Weights of a small transformer language model: 451M tokens.
MLP neurons of a small language model. Each row is named by its layer, matrix (down: output weights) and neuron, and shows model dimensions 256-383. Each number is 500 + 40 x the weight over its row's rms, rounded and kept within 0 to 999. Numbers have three digits each. A neuron's up and down rows have the sign that makes its largest values positive.
Before each neuron's rows, "fires before" lists the tokens most often just after its 100 highest values on Wikipedia text that the model never trained on.

fires before: "==", "The", "In", "===", "A"
L7.down93:472512485507493496498539455456474483453503523505489467507496507509482550556501508516467485523455510466518469499485562497466550505514506504512475517475500489503498496509479505523472497511480497491472492477499471512505482515493462471539497522464508487522528533513515489458476502521515462491481520544428505513486533500547542474476467502496515493506487506528510451539522496439538472495497

fires before: ",", ".", "s", ".\n\n", " and"
L2.down883:514501515532485533545537539505474537492511530530466570464484458570479537537512518535492483483507557509515515450389324435522446443487523476463463509453511464528500519473515463509536547519511488566483479454551571492502495577572560465482441478570510581462499471452416401508468527464572401533491528503504506479450549615512535505497540511437499501486501503471548478502485511523543535540511

fires before: "ed", " by", "er", "ing", " in"
L7.down243:572519499454454506567523536519474523513497475463475547497402452428522481533522488475583511551490527482488468544563430481520506517539537471510543562505483444431521540468477538441545540515459445504476597501490464457499541517517513537523433459492532524494504447434484571496509500466580484526530561492586540511495574463491503574534413565512481551536469482518527439490511479550426520453544

fires before: ":", " |", "–"
L7.down1225:466502440498442474454508454534576564462506544488464500451472457500471467488519473512552576552503542506532486528557468486492548476428512523527482511482485485445453449567492505564451512533530486581542455516484526547530517436551536494495501453556473447438452539540550499488506521478477468434507491487559457494518547477498509493562521550532487529428559457537479444533495485585458507583504

fires before: "19", "20", "18", "15"
L7.down1134:467497463542454502446526480533448512515574482437401575500504435518486501532495511508485522495474487523463519491471459450505472443520544546514451445487470580428562496440536522532500496454528519541508475486437492563569514499565572471499437479539588511551494500502504555525539543575528536458445445499477482521499586519526553456505478493563471505552491582539519473531425473471472477479577

fires before: " (", " |", " ", "ip", "el", "k"
L5.down98:501538492436491503452525484523478486511491491481558593417514521527517521482490526484481578516513494424567552502623474520520461459462504474494484435486454499504449518485543512498507547478546474466402465524519563464538520501458510490518518466469429539527514472521570486532442491527558523411453557470503549567516486482557515554550516518471486526513563495521500477446527508439540543495410

fires before: " ", ",", " he"
L5.down35:481515453478496484486469514571538478500610496497538519451498519483515532473531470531470473514536553502526538537441442467563560531461529438489510484451457535527500486501551545431550515500523514582409475528483547496507522537490465508527456587525500470522544529459452497508542530583477469521468539467568472502536477416443485465484473503422475556504466490545573478499483461444418554452498

fires before: " |", " ", "–", " \"", "1"
L7.down721:510518526486554524490485516491531483511463535578520500468541565473504468491535450532483511499519520480475422551406377564545473537480545537501546455494440422483501436415508522496502520545569556502527542520449484518542517469470514551505538503539508510414515447512522572528544489447472528533568522531547530474474497535554508497492506543492496486540534552473468557543515453572555404532583

fires before: ",", ".", "s", "–", " and", ")"
L2.down608:479510520481486520532481502463504480452474414417418511474496485440460490520525537557551457515490564474485492504424364421479443485486454473404488508571454512515499531518482460478522498546472542565488474419548581563474528524475539509479471498580528485534473445422561457471448542463563449495506484582496501492509480570463559487545452468489523568476466547476584520486476492508478524502499

fires before: ",", ".", " and", "–", " –", "\n"
L2.down685:470518445549582546507487528489462493451463440505512449524467592449517507483544488427513484500505471510577569535404452462597427491392538556479555515521497511478530542479484519509533556542463500534499502407521489514491471541512494492481557542566537538531564525497357439490498528531481478517528488494490513488504484544469594528553495470479486516462527553496484464453526522523518590524493

fires before: " |", " |\n", "c"
L5.down894:505466565455542558441420449528534450474574482543491451496452521511450549535544504553526451537465444524478565559530459487446528514567468450499386491544471449332535467586457524478481415482509472545522531535451543478518557484551581541489484453525489501521484513530454524581530507412587489551453531480469456498499446465485513484537480506522467511523492480463513509577488451538572481516530

fires before: "–", " |", ":", ")\n", ")"
L2.down157:555465474470548513486534428484490489414487448477501469582454502567484494412507518452506456524462521493515584490491445554513483490509518494535543493458522479545546528457550495559492519544480539534488500456475556484508493475457501486496435494537514522465490497492490525550436549421472446471546543466532573522493543473453515451523476485413573538470519539487473542471465481475558566476459

fires before: " |", " |\n", "%", ".", "8", "1"
L2.down1344:532447541517481523476539526507495470483514487505520506434472616470513471519470521520506514472441483464416488505475514401500525465555494542471470476517449518479463442568466565440496533490544505504564450501540449486419480457585499582526545501491523523468511466502596473492475493526537495501535516513423427541549519462459425590525424538573398524512554432529505487526518509504477451541476

fires before: "20", "19"
L7.down891:450545444488501410571613519458547457494449524476560503488457500472572493455434465436539525513537508512536510500541585514460468451508508477524504450490470476519432484513508495502538476508423441457517514499506493579527518523464524481489436498565498511444489472538485483478476494449389533488480504465469443473559485482464568504448534467501519541499443543526503481503503481494509440470548

fires before: " |", ".", "a", ";"
L2.down73:466480494459514450422456530510540530514487495458462515462476551523511553492519488520531476481489503381488500533483443515441478544530550485494467506421555474498568445514491540540599472523490507529591476531516555539506559458468515454474497531422491487432543493526576487490455468506510569510449501494409470534520491411600475548518459446498482526533588448435528559488548522543452489488471

fires before: "|", "es"
L5.down261:434502457529459508553464499447528532528430492459477595486473547469485470480501475494525478447507524505482547521496470397465504516515512536507584410460482514489511540451504571463513453521517516492526439497519510509473429423502481468499487517505572551477498465467497457438486494534490513527479430458459518434456467513492520521537506485462413525524561515546520507436518426530481527479468

fires before: ".", ")", "ol", "L"
L7.down1036:436541552435445468468468439553513562443604538572485480522509474577511516498517519485566447501476438512487512427512519555494504502507480485491494555525430582489524548495507553537445412496547486484482426479508527497545477524531449531540542478459480498423465463451466602532464548459485502406536502473483507439457547445491537448466534531444513488554502496531478486500489481501501580492555

fires before: " ", " the", " |"
L7.down717:448530468503492498517469472463500540462532524546542475406489515546447510511532501463538513535501544555492521484540489439533559492486443457514451600498496536465498476524530490528473459498544527500509537492493564487506511482517500516442506502503492495513516469513584546519476508550526566504502523472404522508522528470519539480484504456478523445491491530508517481411498526480474476506429

fires before: " ", " |", " (", "%"
L2.down204:508427533486524444586473534530514495478492532559490486519495495478500461517524483452487549477554471530513500466501478423460426467499468551496530502419437434581452476471460466525465489520463525477491451485447520515483469523498542499409557507496460558508448470477482488556503600463441452519569456509538480519472603452499538537464446530486489523480514569509570517549611498486475485468517

fires before: " ", " |", " Louis"
L2.down223:464486527451483493445512416498486504542519449477503417530540487478473468508483486450494441522546648471533511477426413475552445455493549418446509519454453519569542467441462461486588467473490480532544477528475505506531500478547475538476498525500420517520492571446507519550474448460471468572467513490561566553481521515483430512510517545411534489495520490535535556476437479457497569502465

fires before: " ", "|", "-", " the"
L7.down1208:584546502504488481486406505463485539439580516499525443510491526508464512503518536546422474506473512476462438444473434423487497550525516491499530482441503540519518488515543478450452548444489519557514475455435560493518524487480550465476468558533521597578537469505554431491455491489484539515500482441478494562519512470489446520531468478501524461439511493527540405487452491568577514485493

fires before: ":", " |", "ity", " |\n", "um"
L7.down1446:547546509521476492522525557522503478485581538529490503493486480463504447510538479520579566491515493533504488470516487448421559512499487591534533547584492533422500535528495524533531517529580464498526494480491536542480510486543594504544579494541521431518453547533439555492530554550489519495513458496604500527453472542512464426554471466493437540442490441489497523496538531514528497467500

fires before: " ", "v", " |", "22", "40", "–"
L7.down1509:545463408466469428542480510496473567475489434533460516561476449523468416504448520512495499480472513544512477499518486441536532459475402499459521544556512437515508494446497471547568467540467521531494474492507437487514543517516498446409507514487537544489528460479513507502454570510542464521486466490547539477456482414482517527507475530463443489559508523499512507494479431511437546482442

fires before: " ", " an", ",", " a"
L5.down1460:476506537491532477477480525509536538509604516539472524500458508557557568485464497598467540517474558432567505424441418449504449537539474514512481520481454521494545556482561513515515509455567505560561568530511448511549507514561536471512435570560529437482507485546374457552548547491522481499525558513441466518420515512446521447552572515476469498504552533498450533472493471508487557452468

fires before: " |", " of", "ta", " |\n", ":"
L5.down1200:515489520547470471521568428566451455458438545490507544537525489539484518534533505482595472479505541490496488455411524408489451488559459532539536416517481587518469508580485603520552477487538467458505484590521469531480500462514495528453508521576506417549508448518482487513505583481499490507503478511456522425465493499436561513467453384517417563482525561529401493515459520487521524529435

fires before: "%", " |", ")", " ("
L5.down602:530511483516511492422429514522509546492537507529505547489403496525473503493499518542481514493470525488503524535595488468519553510556484519483410504534456483485470537476502538499451501503490432474478506515531540518481589539474500447532489484498455568523515492482467470522451586526572462458520510521547413464523465460441509500457489491445479546464457417505447480506516482515423494472492

fires before: ",", ".", " |", " and", " in", "s"
L2.down1506:554478485537561516475551543524514565537546482498442501501513415533522486515533582494517547518472470460494486486438402531491586441540499587418535512492510494484465499553488574573514529459514484609586498510510566456460575529530513526522492547440500558533456450494402497488462503476551429547491481557479474530431472516526558552561510491459536484494510516550498523537451517545499532466488

fires before: "-"
L5.down560:553504511459481432473509547516535441431461507471545513541441504463440511466489529542534487533479501529510520483507453416485519494514540526498502474472509525488464536596543443561488478474493486556489411485499520585533422502430497432508464485546491455491509539500551607451441504506566440483511567474508486481539512433493446493532484457500476446543453469484537568453486437530572503505374

fires before: "ed", "ings", "ing", ",", "lic", "er"
L2.down1524:466446504535525494525522502501503470437494542512500587484497420511469462466550444477524565456511614485485495467482417547524439555471533508468591496484624521572551500448443511546487520430491531548421500534500559441590539589559553472432520519513483499520529547484437492501527480406550511456476525470497483554500560557602487546466521503535549498533489481465486531460411419495491501460527

fires before: ",", ".", " and", "q", ".\n\n", " in"
L5.down192:520456514473462567541480485488511450491487495472487537506485535459524565560509539467477509461515488466448526515442481570477478518544477490469477453503524501429536452528420435469416529512471470548544534573584476481545533454454578515468512563543473458470411507480545514457520473445471520532429505477480513506526498478498499482491566490546444491512427512482482463444576499536441539479553

fires before: " |", "10"
L7.down219:509501493427539477445441493521588538460514454459458506514497510475419462400500458478451499517545642507505502494490452450572451532464503477487542493480498435528559443479491467460587516512479480555504478509482467479525442578475501521468533507514414483504500460467408502507482475484482433531587429539551519523461570509494520460475439419474512484482504471519497480554542408497521496555467

fires before: " |", "%", " m"
L5.down1272:491534532505394579452464504531494486461519471409508516453516507516450520528486518491429523497464471468545439507507593506539452500561477513478471499473475539511471524489460483550560514531459419520456549528545520531469518456536421485511528491478405508481443473523489542542450525513549462521548525470421426516526551496520480576514506454573453508516481472455472517484451453458450440540526

fires before: " |", "\n", ":", "in", "==\n"
L7.down581:447514490474478458413512489486460538468595486479473545569500541548498469459535456505503482452468575421566517515545502496451491517489478542485460562518528495523497484463423543531516456536521537490524481463489479527449493471532567518532493542495494403548515491488490588524525513491553493504461501427461441509497462524598467462558515512506531532495543471532465497508523458485530533538606

fires before: ";", " ", " |", ")", " R"
L5.down233:485480497438507440462466565470471472485528507477498559540472515542485524475541478487577434530419492491527455532487503528533493520537458536548550472468437471455502420431467524519453413517451463507441471505479506507476486446384509511522521499550534494499617525519404491429525463482497447514521504420467527452507588496534519527432516481604522490510475578479528563540531498520487497615562

fires before: " |", "%", ";", ",", "."
L2.down1045:475503473490463539532479553495523500512561433508536486421443518540507488514540445513474558470528522444498529510512472471511491457479475444544503480450504562488467493471580451508510453568441509532447539471528460577466549508436479527465546488532518494486585544435556517518575561573488496444520549504515508491523523464536520492516496462506470523449501493517574462510572536444588517524414

fires before: "20", " by", ":", "19", "up"
L5.down593:532542453482472478495494585507565446463519475500490516504556529503492475437443472412453529527547505537512541456631514473569579472508399514465559535550519518436472536452477446482506538529481495485461528477522506612505572528492456502583429459471550498402533541499511435487529498496547525495532523520527496458508541527485490541470505456488504494547528517504525483547553476414506461458512

fires before: "\n", ")", "97", " (", ":"
L7.down515:593470571498584518498435497509513524431489506441580497542472551524527518430452531449452435535449628516510511465509498454514442554509574471492490486512491496364488536439497467565519441501520468538437474466461417506501550547493498475484531502516505454491421514484483499483493514523526478548498534428528486453425502509450491475539468541575559522483538452445534510551543433535569574532487

fires before: ".", ",", " and", ".\n\n", " |", " ("
L2.down1000:556481463510519538465548560546486540486503542474455490551419425493483510554474528559520533455499479485516488535518339486540500542522515572448475468509537499533493430484478504508567423443567568515585460525538524447503583532526509465554521511456503496496546453459469454532463567499543422551518461536508468503419510554452465526530491565484467475469455502511524501489467489540510499500496

fires before: "–", ")", "-", ":", " season", " C"
L5.down1223:515525543472522547464557488480499439554571556548542534445481444510441501511464512500515462515539502463525576547503537476512434433451504496449511486570525501520473468462492429537550526516461578527433482461497537498570481556489495475526502458557490651511486494494552449504449454554453510487520508503522513552538485516484510540483537559466534551527550439515496533536508540490518541573457

fires before: "1", "2", "0", " |", "3", "==="
L2.down1428:539481486462440528504448536538478526521467548538502493467494480462537493480508526514480532561469465487479499499463509489539556471542550386490453516559480465549472472439551483477537444508417575574461547485511599549446481563502517566471475517505487531503518457486494535521464549519497490514555523451477520458549526496486466478491499480521488468468590534521447460543555497414379529484439

fires before: "–", ")", ")\n", "),", " |"
L5.down1418:503528445506509489499578518488516532453530532522466552443491419498518543506532530477503496501527577511462503489534485533552517483480556487420505493450477535475432534467488478530544536481516486457510487469465468459532529520562506572521481441476492519541528498494562545422422448442480571501519508414529479515502594479470558539507535601482526511554546473575554504551446519454550491498505

fires before: " ", " the", "is", " addition", "st", "20"
L2.down804:532512498468496472470474460477530537505515450474572457462559544469566504495526462413536476591519524546530519500606560432488460490517525518471498502456527449517524563504569495525496445486519502415472570528519474544556464450488481461496440495511541461548573462492536524532473532581498564535510472465474485489435517488525582482497531528556464493494535476451475546457486539497498458460499

fires before: " |\n", "%", ")", " |", "\n", "2"
L2.down1364:569455444522521476496432502514548565503509432437519473547529517440484547383430492409489489511479523509496489564520513470467524470590516442483474544506461505512520550536462546477439480440531497560495496553465481500473505482481438466473508482520528539561424487527605445458569482448480579473581495542531490500537489475430475499528470526600533471476490508546515540514459518568520466431534

fires before: "20", "07", "19", "06", "08"
L2.down104:458495490593528495416458565597492483487546553516464601527483463535490505470445544472499470574450557592482545550443482502494511468514544541437467485465448457458473558401525514506527561550526445486417484534469470455504522578501552461467559485495511524517501545499454479547477464506505449543505530507525513558445506472527536530516420483491482486470553540488550504483437436479546543552437

fires before: " |", " of", " (", " professional", "\n"
L2.down1283:556484518486538576493544465437531497475540476456537567491485447497463493532451467520480529542499424490507454495560387523485405460482435535505508514550493567494527496433497389510549522439516504519516470468501465492477437549506466498478549515464505476478517476491444529470513536529481492516441472552451508429469548474562429529501484462435456470464395441531515472501503440505454503473512

fires before: "mer", "ed", "ate", "ary", "e", "er"
L2.down555:566501470557484477480530485537523480502544516523493569471453488490496518609512443418450491456460353478483450541493521510574456480463445505514495635539546464567481518497470543463494539527479477475468544555456543519525521535495467512462465513526489466453484492477470528481443484457496448495543517482557473411514453415452540553554495499495573525473485555501571566499493484498442496494546

fires before: "|", " |\n", "1", " |", "–", " —"
L7.down1088:541498513499456536542469465484501461529497555507495465522539485491473480452504523544510541459487501488492516511542474433517514493524497444523576543451528493478554428468519542447491578529484473517496465609534506480474502492482434494494443572489477460470522431500502521509480527513437504503440441449559513496493567520478460549489546427466531404509489428541487557542529408483508491555498

fires before: ":", ",", " ", "–", "s", "."
L2.down989:535444509472429520509471505537520578479525574452497490581560486504546503463573462522500464494506537547455494512479481384529470455481477553471450483486461439498434513534477458459543514538540531520517487532543551460491571458533511461447560463507551519534431524508496518546483479492463465542568471484470505454514501488468480477487502563466466506461478507506584468461490434444497539554502

fires before: " |", " |\n", "l", "N", "ided", "line"
L2.down411:480495544521508509430538517480506516497571469503402503487408540518462604505495514388570445502518430491548525451499541489518555551482519556501483556504471469455449514487484556520451466416498522463459520537475433487485550476532531470465440478454476503536466557470473583495507493457562502538540436491497464516552571514561572476504472495552495515498460534571521460443448500533495477476538

fires before: "19", "20", "on", "ouse"
L7.down161:498511462546505476523457567455538541496482513411517600530532516529500515487489497433490549533538461505454465543475574464528505463516418568477539473421518553466507490465473575484470448514526500559460507532464432486549511501466524444502506522436484503441492474462552548505573516500489506504422457501484452518507501486495452475531474454528537497534515519403479581527468523579467531502452

fires before: " |", ".", "or"
L2.down8:528402507484475525488519553514503477547522560541463598482527583510508562535538544484493427483463503541508506507514504530492580537512485462491453457467477445508538443539491409487514459547468501543482499502474476511465538522600489509403461462502466573449435504470467476454498437517490512509431522499436416455501508528545460512511540520473485472475502541528475439523549473564439462508492

fires before: ",", " |", ")", ".", "\n", " |\n"
L2.down637:494507505499482497470456501472434475464437489509485526540506534470457530475586494507495483555444519419493457439424481450581506480448437587465469508448519487506461482509518498523530590534510493425416483523467521476467407504465484463488567498540471603389446484522495496473536524539530465515542470488520510541515485498465475496520439399552511507457498559471444518489512434508525484519397

fires before: " "
L7.down576:438472519450461464466457429513472472503508502404539507510541497459497482473477467510470504514595446552489531386470479498510540462480488505470497556464424392451490464497511495488581475496522504478473531525534592475501516435495449508505449479463507521546488529492492555502456500446478515552550506520494510497492480516471495480486557465520440509521493545490524591601470526468488534531441

fires before: " |", " ", "===", "==", " |\n"
L2.down599:544479478524482519506489524496548538553502547430475478505507504513498490477539525501527452478526386513527518485552535473451455486479526546524445458488520434514421460532417480470593540525517487555523510537477593616501539545454519568535503465493592484525432490500517487543510517536541466489461547482482502547497530463506447519563534476480522486547443550505526417444485484453519487462398

fires before: "\n", ":", "-", " career"
L7.down1368:519471520480483442475461499489486495486623479499452450500461526529509462466460484473533523506430578436504488476501513495496502559545531479518403561511495502483538528495506514516538507534444449467513430404483526390566564531558501563459470429495482512516454485568510576478513492445533471515566547482433479556508483534496454449549453389598479497536492558579492481500547544510497556514564

fires before: " |", ",", "–", "s", "),", ":"
L2.down273:509505579469457523540514479489608477492559456514546530516570362483545581487532496474548546579541514469477501514461532490507519522523539490509474417522490530498447478462503479502455571551452535529538506520532484498514468508476532525518517449544527556618490477563451502465469472483500467457452463501491534521459490534474473512479498513460506443531577535491460439530402557426475497498392

fires before: "|", "-", "===", "P", "The", "B"
L2.down907:501522508530460472530494503535532465470447481472552536516511557513494493563498509511533505495515489501476520401505456476523516491454406466536517490420552544550542456475488520531488459513456488426427512526478498535467471452418488458511446451525510498465546545456351462465437525495535575471475510481434463508428487498582556463504479516507531551507474475520462483512529501438520478515462

fires before: ":", " place", " |"
L7.down516:575531535500556525512445475488562522535397557471557560460536477446560468576523522437565584525568513482456453456462528473439435451449474491444500514509460485484499427502513512517480492551505461420440454556477554529453516481458521468472528516520432518543507504475524441449505479502490521518503515523533504543452447507523500507524484494490544438482466486497463569495542551525457502556486

fires before: " |", " |\n", "G"
L7.down580:540587448475502508513550453520557549453568522442507459465533440538562479521487510509506445517525512494490542518480515488504459450483408549440498481426469534484502463498587504511463476514514527538449531506422533414493481473534479512438479515497420439538484440487512455519426510445499543387534447521473492464467545523424481479548570552424530488492465469519520622481554525491555488558474

fires before: "==", "===", "=", "|", "===="
L5.down922:555469459532487446561480397581589510621540592500469467505550467470508468469471492511534505492500563526455463460516496443523452457535504467463432433503564536515471495452506500444513474516487499575497428486519431500439414514562519506461531468526529512482489485598446440554552552572441498559457508507468578449518530503522420537471530532486456506468484566523517496475507469532503545474481

fires before: "|", "ted", "ent", "ound", "ire", "er"
L2.down1184:560465505521526520498501460457517471485477471556567482455509594538508488504489487504516526506522483498507539564471473521493550495445454471525475474483500511502469492453512497513491408485454476557522553482531486495534466450551439555494499579470482518517534493553415480432443509606476543476539478474522463491478521462452483495516528504529458548500564541513519464498434459508482469515518

fires before: ",", ".\n\n", ".", " and"
L7.down1123:523474501496503528499432499554506472525502522534529428533507556502484494494532525450476518518376528387540535500472531465512431511456541530479585588414443472483533421516504549610473428473594557505553454587461506482565524455463488565526477554520510466479498590490454497483601490561501555450498504496551553480523488565509423512508497474527528540439530510512535533484510562504510530494548

fires before: ",", "s", " the", ".", "–"
L2.down935:530435475501476534501473493511425518491497513495485584499477532422494507498534524444512417462492501541468455534470531470467504490499487509441471503534494487468417566498565431514511470495502586536485502511458477476467574534483531570422525455546543478494526474519509518472516412512434438518514501528434521498564540511491513482481532447560474528540435495508488573508561508543526464499524

fires before: "|", "The", " ", "===", "A", "In"
L2.down1352:479512414565552463464464467580550464497514498503522460465490561517452559546471509492553549565460459421502500452504539468443460520541470547537435514481541452551484469551500496574532545551434439469508519462479518500552525473511384499501514533558487476488482524483517515545440518602519522479454520509531481503513542431501492553572544495466489467565490523491528533450508571541521546518459

fires before: ",", " of", ".", " in", " and", " ("
L7.down1276:557558429511571470548544523537481490437522534502487443507514464511528518417558552519500447472538555424491485492501442489570488470495516461432455532471509501507558492511519468454498477488564489577465476488494546574466544516496567527469443543517503533512533508459461533596501511415509550577535504509502468507496503441527460442513498482476483499500525522491494548455522507540482588446554

fires before: ":", " |", "|", "–"
L2.down573:517493527518515425542463562424526517486590528508496510608469458476470515548413552572576462474479468553559434521469521415548489475485495451517498555510520361514535494499468473477508483484501457458522481507475511470524497507521566519445453473518504505420565553505544440498545520525451538458483546539394472523512510576472516435548517503512434485415505498505493500547452492541456442530492

fires before: "|", "20", ":"
L5.down55:498507514473596562528453487437429582570484479545487470526507520538537499547489529493511533502486461494507503514521536474471462477549526494477446525563499517468554484417538514452505476488507510500437500421549426534504519494495478432526465536500534492518509538558474465521481565502476497438516453509472446457421496537529528498485499533464504496466483523466549492521482564454403564503533

fires before: ",", ".", "er", " to"
L5.down1347:535513539523507517501507528535466501487481515531466447473533422517512489550579526492489471525548537436487488510446512451567512510461545415477467456432549546460519526563529492518445492556536411492520453525441521506463521455479479559469508473471512455444434511474473484540503520467505552549487463512559520536507510475507511480513520518484423501484476486488431519447543547420488429436480

fires before: " |", ";", ",", " |\n", ".", ":"
L2.down150:542492518454475528477564515476522491434459488530491470484459514447547489553517551485496494453518541471555522533491384540510475501468509477500544480529574535450440548509495504550490529521470469565462490485499535528498525513477512554494516558541516445517577539492340501500429519534499513538550486506459462475515496514472489544465447419490546528513426521469527525431491435471518483584500

fires before: " |", "%", ",", " (", " |\n", "1"
L2.down1310:480454516481530488492549485460526563496544584587491510487430444480486466521523540475514568579484484484475517554461489507452512558506457490507479494562513472543448524540518401462532570479476485585489517533503526468475458521524461616435544449551570530435471488476428435466518494447483450528550505583484494503515520471545508563557539448499496537476491550551535533536540515430492478527506

fires before: ",", ".", "–", " and", "s"
L2.down478:543510452492526536533500519493486508476508472493517500485467473469505545525512550516533495480555481511540462482406399446533428488516503523499440497516517476533482534498492449508525511503537467546479457476530569515453503619512602472467440518553522495483517449426443454544436518519533411513547485598503558500446505636551528555533477545442474543495461519510500516489518524549532576543514

fires before: "20", "19", "o"
L5.down610:512493522494490552547509436501492506545502566547511411449449438493494471499428378537528512528436434548459493502514559501520554506576480547432444440510524501532446503476515502491491444453441531555451481575545560493572462505513540559570427465522498543446505545568454459482535534510409547493528501534509497497485534530522434507552480470449551461436393459460484584520460489529457560509545

fires before: " ", ":", "20", "19", "18"
L5.down831:499462517489484523535561410451538505509447485497437433517464540488460448467491475477488508454616490513453427485524569507503459469532470394544536569488486465443444470483504545500500507540467529518463525550491493485443601501549493561523465519521548569494521504495537554517542565510472495522528542550516507511410481489543515547498536543508487486548498505475520494524466530514546511526493

fires before: "ed", " not", "pt", " be", "itional", "ing"
L2.down116:457453463503539476521477533482475525518520579526435512455453488468524438421529452452535508490534509470524424479572533522415513569473509482505534484415494526440546557562453562481575529477484550544544485506526537395546518547440569574459542508506513455512538535567490524516512496561444445563518551515497567598514459518494458496508493445502554504525472556523404481438493477577557494535492

fires before: "1", "0", "2", "4", " |", "3"
L2.down66:497444542512549491424567530569512469491486516486527525515488509471472489530471482566475406434563502463506559430420445515510589461509489531493452472476470451505450489479528464513452383438593520477469483484554529500455517469547631528484501534491480507518496555478409563487482548490529481578517509458454493481553497606476464438495456466506525556502451450497462519515549473550524507494410

fires before: "|", "le", "p"
L5.down156:495496523552637572482564516451539473502499491480418543534524462545518485512402543481553563535446517499462506554511418543507450492525458554494501510530547510536467475502458545399461484565496486555496525454491464484445435557454513461528550496520504627508477525538449500486549467497461521547481537463499600450466526461579464498562456469526513490468542585484521451501506421533406506472525

fires before: " |", ";", " |\n", "ures", "uring", "ured"
L2.down450:503518456544507487490526479492444480485488470547509460450436473500500516459498479459470560519503562465480486520497551495487458507506470445573453538518480522478505471573543502512470592451501562563491571517470419570410495490439543563444522514519566479516510585498491421425478454481484583483504478522506500466574487525543507454509530515511512604515441510467481475464554465428488509493545

fires before: " |", "–", ")", ":", ")\n"
L2.down829:512433556446519543486545529497520492540483545527478584495528511506489561529456481502496402533525496539451526483433379442522457470460488492486477458488499523434525511493452533505541543500541549544523494540523465449576492437506502505494450479529469580550525439499501482507481478494458548488441477407526515535480583575575504500510444590454530536515582475525479427527516597508462445488442

fires before: " |", "97", "96", "98", ":"
L2.down1103:493524535475437473525530461466488490500537540448440488560520445418538487519452511504545488521429482532475487529534474431489550527494497490512470527489437420459572545522520541586521435416547507493503484481513522460488512449538519435475536513502496531523470501503524459439471546545556535502532438517519516496420454504403527499514524463487452493443614560550430493486489484526524484454477

fires before: " ", " |", " |\n", "el"
L2.down582:465495536577469474537462466461527539482570510483514555503480475534524457455462440432541511521501549558487553515466547542436588487567503499512521515539542494406518538478535511495449510537503496554497492486551492461482511482599520468503538489545578506474480546533518453544493532493503462488536579450577465514573514422471539459472459456502540567498563460542510562508506550481509526462518